config.toml
num_hidden_layers = 9
hidden_size = 640
num_attention_heads = 5
num_key_value_heads = 5
head_dim = 128
intermediate_size = 2560
vocab_size = 25220
hidden_act = "swiglu"
norm = "rmsnorm"
norm_place = "pre"
norm_eps = 1e-06
positions = "rope"
rope_theta = 500000.0
rope_fraction = 1.0
qk_norm = false
attn_scale = 0.0884
bias = "all"
tie_word_embeddings = false
parallel_block = false
init = "normal"
init_std_qkv = 0.0341
init_std_o = 0.0
init_std_up = 0.0341
init_std_down = 0.0
optimizer = "muon_variant"
learning_rate = 0.00888
lr_mult_o = 1.15
beta1 = 0.93
lr_head = 0.00821
max_grad_norm = 1.0
warmup_steps = 200
schedule = "wsd"
decay_fraction = 0.483
decay_shape = "linear"
final_lr_fraction = 0.1
batch_tokens = 262144
max_seq_len = 512
doc_mask = true
train_tokens = 1123000000
max_steps = 4284
dataset = "wikipedia_en"
MLP neurons of a small language model. Each row is named by its layer, matrix (gate and up: input weights; down: output weights) and neuron, and shows model dimensions 192-287. Each number is 500 + 25 x the weight over its row's rms, rounded and kept within 0 to 999. Numbers have three digits each. A neuron's up and down rows have the sign that makes its largest values positive.
After each neuron's rows, "fires in" lists the words (lower case) most often at its 100 highest values on Wikipedia text that the model never trained on. A number after a token or word is its count.

L2.gate1684:509507479482479514536512528502505480482496546460505482512485536487452497476493500464502540473458487517515509513453526489503499532501485475505523527483488473504549459474492544473509508511481496448492490496496480497474491473511505519480524472528456471465472450517523521441525530497552497526
L2.up1684:523481508471478488481477509557496502480532515490462526510505478545471483479533510497501552498460473496534482496535517472512513498481554491490513530526500473493508459515498504519520502488523486449471494498506498544496512463483535503470528465471485457453511473503495528499513557537473519535
L2.down1684:467484525424536541496493486522486520482507501459528499467578463519467526501504536510474499531505520547493515505495469530441514526518504503530522488520546509525536482517491487452529487532505530511472470505512505504504499504523513453467497478512485541488562498565444515496515538511491500505
fires in: "a" 49, "name" 8, "to" 8, "for" 4

L2.gate2475:513525507494511531506521502444534500497518499481508505437507477451508484459482482556495505477471500470548516546503470479490501509494477500459480484522497488523541504478578484457548539484528462494473488497507533503480544483508509500506517532535546458438499472487446503509490504485496497504
L2.up2475:507529504519520524504503519503462493496558488528518551520530481556506494505511513486538512491481526473475470519514499502509509473506461486528473520423473501478551530469497516518473531529505545482515502466496464468494476503448517500501466517496521442491479538471464473483514545496486529475
L2.down2475:475479524485492544465529507544455526486505490487500502506527473528471463507474508494528536453467514465459489504523513508487491509461460485505484490472525493463511484494461487489498524522477562466487470505531497458457527510461510532491494475504501479518434513493509505494515484484485508488
fires in: "he" 26, "her" 12, "his" 11, "she" 11, "him" 5, "it" 4

L2.gate2051:466470528513472480489483523507531502519489521510472473512474503446463511491482528475524509504504549519512531550489569495522545494515470521480518505499520468541496485494548500478482505502531476501495533481453506485463502520453516495489475508494475501524515488531513528499508517532533503495
L2.up2051:532486554479502519467519485532459537495488480518536477519516515484532475478524538550484492478479506535494478487512534526481454481480495493494469535475505473513525481513540521489541450503519488507496499508532491537519552505470520529516527486504515527492522537478525523498478512496502498512
L2.down2051:468536547488480486518488515521529489514533505429482470490539515500492471475485501480507503494539540474537515578465448493465523501474509500498476512522556514471486505498526471486492519471550497487508468481467517458495511529511497508463479521479489531482480469499521482477507530523511531476
fires in: "on" 88, "of" 5

L2.gate2547:475523498436473494497510537519524505511474505469549511480523476492451553489499489494494524501471498480547531491496476495474510539507538480461479536475497533510504496491514550502504492470553511470502509502514492519489518485510516489481544507480501547500499489495473506539444484482525521543
L2.up2547:474460501519559532527522547520518513470503529491512516519512524497505496465532511503540478510481484490494482485534489518521501444499501502488511512521525529525533529511528509470518539483487522504498499475466527463509515541494501499521486506499543513479488521495476490496520479501495548466
L2.down2547:505501505539532523522518454515525492487482501498498483529516552468524481526504513505495462459493528507487491519499514489553495486500473495505513484464493506542518523458489451486489478451515529532532528519521509529506496504479487478478515494538496484487482511510523470541524493515491519475
fires in: "5" 26, "1" 13, "0" 8, "7" 8

L2.gate394:494459519513497477514478498480542501510493497479489504487513476513523527513498502432490538525494444497537472494501501525485530515516480519515527537465486480456439526477501508548459527538521503475504531532503493526509510476526494489488534490527473499545478471527527503489482552522481459454
L2.up394:550479506515460493525501485518538516496511500563503498498504510474492540499487462473470481460463551517510557490483488501513522507527469488518514490518493465484495512509447516528457493484490507528485524504462527537521469483465485525479544514508497488503507514530489494538508503526490506509
L2.down394:530560484513493486491540451497478474481506454462498474463501495464523491471525476529507501527471488512492490475483540519531497540522484467497536510540462485510489497469496527500486491490454484517498484474478506497512451514446481513502464505524480529506454469477509489496506495514500484529
fires in: "those" 16, "models" 14, "model" 8, "known" 7, "as" 6, "to" 5

L2.gate232:522484482458512524534537513505473468523504512497532474539538490494512580450534499500469487510529471519483467490501525490470483512498487484521484525470517521515505494493493540489504487473478485496517519494494465494512450493528484515474483480518533465433469489515496524496534455509481495525
L2.up232:482472480515551502509482528533544480472554548487502501499459573471500514494531495487505468512502511454513543467524544457447460477495504516505499536487545470508487513511486484540518491490484524498484492491531549494496538509520508467493510510470506511468487473481490546530493496517481478446
L2.down232:434490479483519540489492521545469527531501472501521460522503475502501530479495510504509497517535519416520506533514488495481518515558498484522516527492531465496493483515478529505543507473501528517490465469491535461521476540479476501484499456499472483497505493503458466470540527505520501532
fires in: "1" 16, "0" 15, "2" 14, "97" 8, "98" 6, "772" 4

L2.gate153:492519492533512482470496517539497486508487493509501560507521486510496519531492483448518564499455473476483469487482502545492497549486534518495504503503480537464517478513497486507521530502453512555506487519501471523481485501528478512475493517527503476492519524474544485540479474504485536530
L2.up153:486560502477516470497473530507505490514477492567517490512539530487466531529541466441497555501492528432549489500489461480529478492535484498484474493492508480451503512519505529490554503496496532526511524495516454481493501509553533537493522492517513467463512497469523484487521493507491513466
L2.down153:519467495483500491509488501464451521500457500485477533515520509481468489526485511501527512485475482519511510507482490496549518487506548487514522512527477471496504473520484464513531517526489540504471498513493511552496503452496499511485495471489495508494488508537500501523494494547513487532
fires in: "to" 25, "in" 23, "isbn" 11, "for" 6, "started" 4

L2.gate494:508507500503472476557519507510540503522484526484532446497472513482531483507521499534501479502511487497510541495470493515467500466514493545463508474498492502484544484473514489534508506479474500533514500485534465485517522495516454483490510520493497507510564475539512510482467464526507466473
L2.up494:484490506476488486583464473495518491507521541502537467500470508561514440466520527472520482478459520527538476510520480456471486472478485482506465527453504507521491492472499466487485533485495485498461451521519473452496479465508505484517498488515539505497506472490551518536471467498511476505
L2.down494:531510540489450487513505512437558479486524493466524495553492473497501549491462504510537515460539511492527497484504502527538498497518512518443473466487513520491515483463461519518490516483510502480486476537554485477508524520517522498446523521493497473493549505517537470486511537455489505444
fires in: "to" 38, "it" 7, "louis" 6, "los" 4, "commissioning" 4

L2.gate1853:525527520491534470528501494491475467529465458479487485490546529494522516511514505486493503509500454487494525529443476499489506524538484544463509500500502467515507446515562483460495538480518512484507506462531498533461450515467501488508495462504495526453496465534528472465475500498499506497
L2.up1853:546472492523520459542527541502473520525503534533481463505455491488476478520502477484510538483498543525554518493496510518463480513490497476481516491526490525474520500507505517528512474498508466494507524498458482506500470544463530498506502503529505506512511481532506484528486512466518534480
L2.down1853:510541541484503517497482498448526478498444472511562484459488498527490497471484488490496506495454459466499487523512491500468518489507497536483518519465523503491439494479505523447508546505531529492494547422524510527481472487472498507508508492478484485462497491511539490519528478502506493469
fires in: "to" 88

L2.gate1827:477499504478544502477505532539526512546485503495547488492493560550490513520473545503468518526513502449497486499516516507534455529544522503481462508520515464541451442498489544492488485453522476465520531482477492486493505485510506521525519462508514535457467484467500477467497486511500509543
L2.up1827:573480497455479491512515467483504495520478504523552480550515518478512540505546513532467468499465480501496490476511478511511479464477468536542484464512496491483442533506517463465469495516500547462521474467508527471494548489503496507539522473465484475516527496459511498517495469510518438511
L2.down1827:515483518497499503491526489492527534509516503514499534530511494480512490489523477513507474504477511538515506462508474507477486501547497532485499482508540541506473528522524486467471500503532547531479499462472496480486473458517509510514501497524516521483536512451485513484484514481524465515
fires in: "5" 21, "1" 10, "2" 7, "on" 6, "december" 5, "to" 5

L2.gate1278:440489470510555460511523475519492499478492497475527516559505521464476481527531523530493462489488546504530459496526535461496493518493479502538527518516507490503503516538530514472493468479517478477490504509531502546498466526484475534503505509551477482487507478494507501459479504488502477539
L2.up1278:511462500493491488521465488501519500503475526510475489527483530516463493467502509503495527490505494496506489483461516506504486511489483480482491532488514481523541545509471505514462487492544513491456454501519469523516472468510514518485497494509468458469514498474546459486543473443521463502
L2.down1278:518504483510519457490510502491504536541498476511495516490516501476500504468484540478495495425505476493477526523517528486514490496485455473539441488421451529543524464502475503523528508486510518508485499480501481509489516482510477505514516533522464464540501539519489496464487481511519492517
fires in: "second" 21, "round" 9, "place" 9, "above" 8, "next" 6, "first" 5

L2.gate1020:494527476467486521491564532486498499485487564516528493512490522514479507448507487499518481528483475503546498515496507486477468461505489495503495493499507505518448525460509505524451478518540512515505462476502516504463503495568492463452497472502478455502494484495484510493497482493519501482
L2.up1020:527505509461497485536485491463494508477487518504511503512504522503508473525486469494510499504475511528473520518543510518475526461509518472514509530470507515467483503520477532496505483538513496464509495458510442500455495493486478514542515508496511489509475465488480490522482516497507497515
L2.down1020:511530517482524531510465536504508505515478520538469545493483558494480488466473506495485525488462463493506532477530494478495467471523480485514487468482536517509455504509502539523481502509528491463475490479528551507505508524482522518491523521526475472476498468499501517472461519516485488467
fires in: "he" 66, "she" 9, "it" 8, "they" 6

L2.gate807:540511478506466505505503547478491511469531501460513478487501533505469536488414546545508483513473499490531482511512488487541508509472529497451493516508546529495529504513540481531518510501506482494487482528508490508469533500513516482477471508466543462454515492537475482495501522474459475475
L2.up807:489459532503510497513410500550527479510444515539558493526483523480521450501502523499483500503550505500534527482494474508501484476473511508516491486489480498478500456504526463566523523558522509509496505505487532502516497529494535468504478516491503493480505497478448505522509534505547513462
L2.down807:544517511477513538520520469493518500487504473475455506509511482479513514507535427481519516509478472447557530521468488498500500512483518471493526519504498521507512505499520527450480531499458514511511459479505484484486529508543484484487493547529504488518550524497491440506505442474490495497
fires in: "and" 28, "or" 22, "as" 8, "for" 6, "it" 4

L2.gate8:444495502492496496514484463498534494523506497502499500474472518506461468527549516522493519458491493519484521485463494480497489426501488539499484510506466481487515467480539499468483515477459490493489473493554522474498488493485529477506502483483511529488544491460533541553459511455522490526
L2.up8:531485480478512503535487511487513507511511508503561477516463525550490485487509468487473458476514503471522508500501506503507466529528496510484495492515485486507521466517492504528508504505494452472485504480500467490499478498471490491518474497539527518463537490464538485511509505503481493457
L2.down8:487481455469506501503466514469510475455455493492477518502492488490447492501497500505510463497494528496478519485517479494558517498482500489493489528464502534507493454536495469490565481514543450506506514525518516472521453443506539526487501420493490512495516459485493486486522490495523531511
fires in: "to" 97

L2.gate1558:550481498510455503521499484504528510532494461519489474477507504511495525519486502467547487500518512485491510502500495506484499514472526466458494506503512492521503475492498457502497499512535492509486475508478481473490529479551501464498509500487481434445513474478517499444484519441487555496
L2.up1558:511514536512486499511468490509533522522447514510522473508467531468508488510504517516521514493496472513505454513528517519552520483537540528502494479517448459494511510523491514495485496536496508505520501517501471499481510507506492545552497476501495484486512459525481523461510522434492513458
L2.down1558:523479522497496501490527522452507469467500513470503538506530520467490476538499533474502493515445492444493533503530504492491467470510443502473542526483485509489481479519486537500520513493524493494539499474557514462532504484525485525527499487509499489484503514480498512483529521509468478489
fires in: "and" 23, "with" 16, "which" 10, "s" 5, "or" 5

L2.gate2061:499507516491503450450527474533503477477548521477500481480490501540508497518504516480552536530492509482531496542471486477504461486501471504463519521503473466492504555484534484499528513473497500548507551473496509520510536506551491472476449522518478512477523542507482517496472516479506454482
L2.up2061:500523548488507485477479478512493500473563495517498524500480508548483492479522526494613530523547514471502512493458508458499476495483488520483484509511500482485473517491511485494540485515552523523482533485507515465525513482505522442494473542531481512495525520510490484545477514536519454460
L2.down2061:498500462467505510517495497498494499503493498479514506507474492480472513531479508528489502488514549508509506471474442512476508495462562521500493524468505515483518473522515520484517481473534521513501516512509540492505502503513544487522511520542519483463556496507506500518560471502459469460
fires in: "s" 38, "its" 35, "his" 8, "whose" 7, "her" 7

L2.gate1670:503491515471500505515473464505474511472541548459504494534485509498523544503515507478488519453526536475503554523454534495513506526490540471497541529501472472493483478460515487499460478487491493489494522485515554474477469485508540461481443501500498479512526490502515520503508492517510495529
L2.up1670:493500463498495572505529444513464453543503528435464515531474495535522505461501479495503498462463515535529478527493531499498497530488490483472477487513465483518495481542527491489520521507514525509490504505471541536545547459509527485494493460505491479497477468466513485529522503495433487486
L2.down1670:519462509500505490484499545494448487512543528516518483483474499512523519473480456485520496470494503463510487521474519482516501491502490527516521519494496493522516470466490516482461478511475440519522516472505485462493469504521518516483504515512496486474523497561530503504507505497523506534
fires in: "the" 39, "she" 8, "an" 7, "a" 7, "he" 6, "of" 5

L2.gate1541:488533487552549497517471489494484481465528486487518467530523458516524503523509500528522532466493488511501485506524516515474530513501504515535483531531499467471491466478494494506481514508529525445491530509505515507459498553497500492489478536545483475520478473561487516490480512465509496496
L2.up1541:504470502495494505494463554499540479475484501474536475509532496459494471531516513465518548522480546560556482508443495475488527502460495500516473529492551472488509507489472474551529498504524468461505537512504508496500451472507527524470491515485505491534495472511484504483530475498499535514
L2.down1541:546500512490539498495494501483553518511505460514528508536500554531494521480481466500483558509507483524518504538504516497499468484503523474490487501474497479473470468494509497510528475496519543499529510483507489515498504542483506462469488459517494487519456523528459536530519522472519502489
fires in: "as" 40, "would" 13, "to" 11, "name" 4, "could" 4

L2.gate1560:464484495527531478527501536502480493546497485493487487486542517478484488529500529461501498504457493517462489521471509505491515472448474517507476485492486497509482489515501465518509524489494515485470520519517479505462496438493466470525550507492504513484505501464460504499523508469545528454
L2.up1560:505511483508502537459500493516505534526483504501509497493518537516533534496547467510491443517456539467499507492495503514479511486460517478476543569484470508462498479530480500527531513528510513485493526491499465520551483509472470501512530494500473535511521501486508494535553516489486486463
L2.down1560:535482526487466505464497523476471501508476516501458523517504498443512481501504469429486495543506497486476463510481497494484498505478537544460517512501521486482516448535461457545467518515496489508499527540468489509516508488483512490492495477528550523442486524490473487538510511561509509472
fires in: "to" 46, "of" 11, "for" 7, "about" 5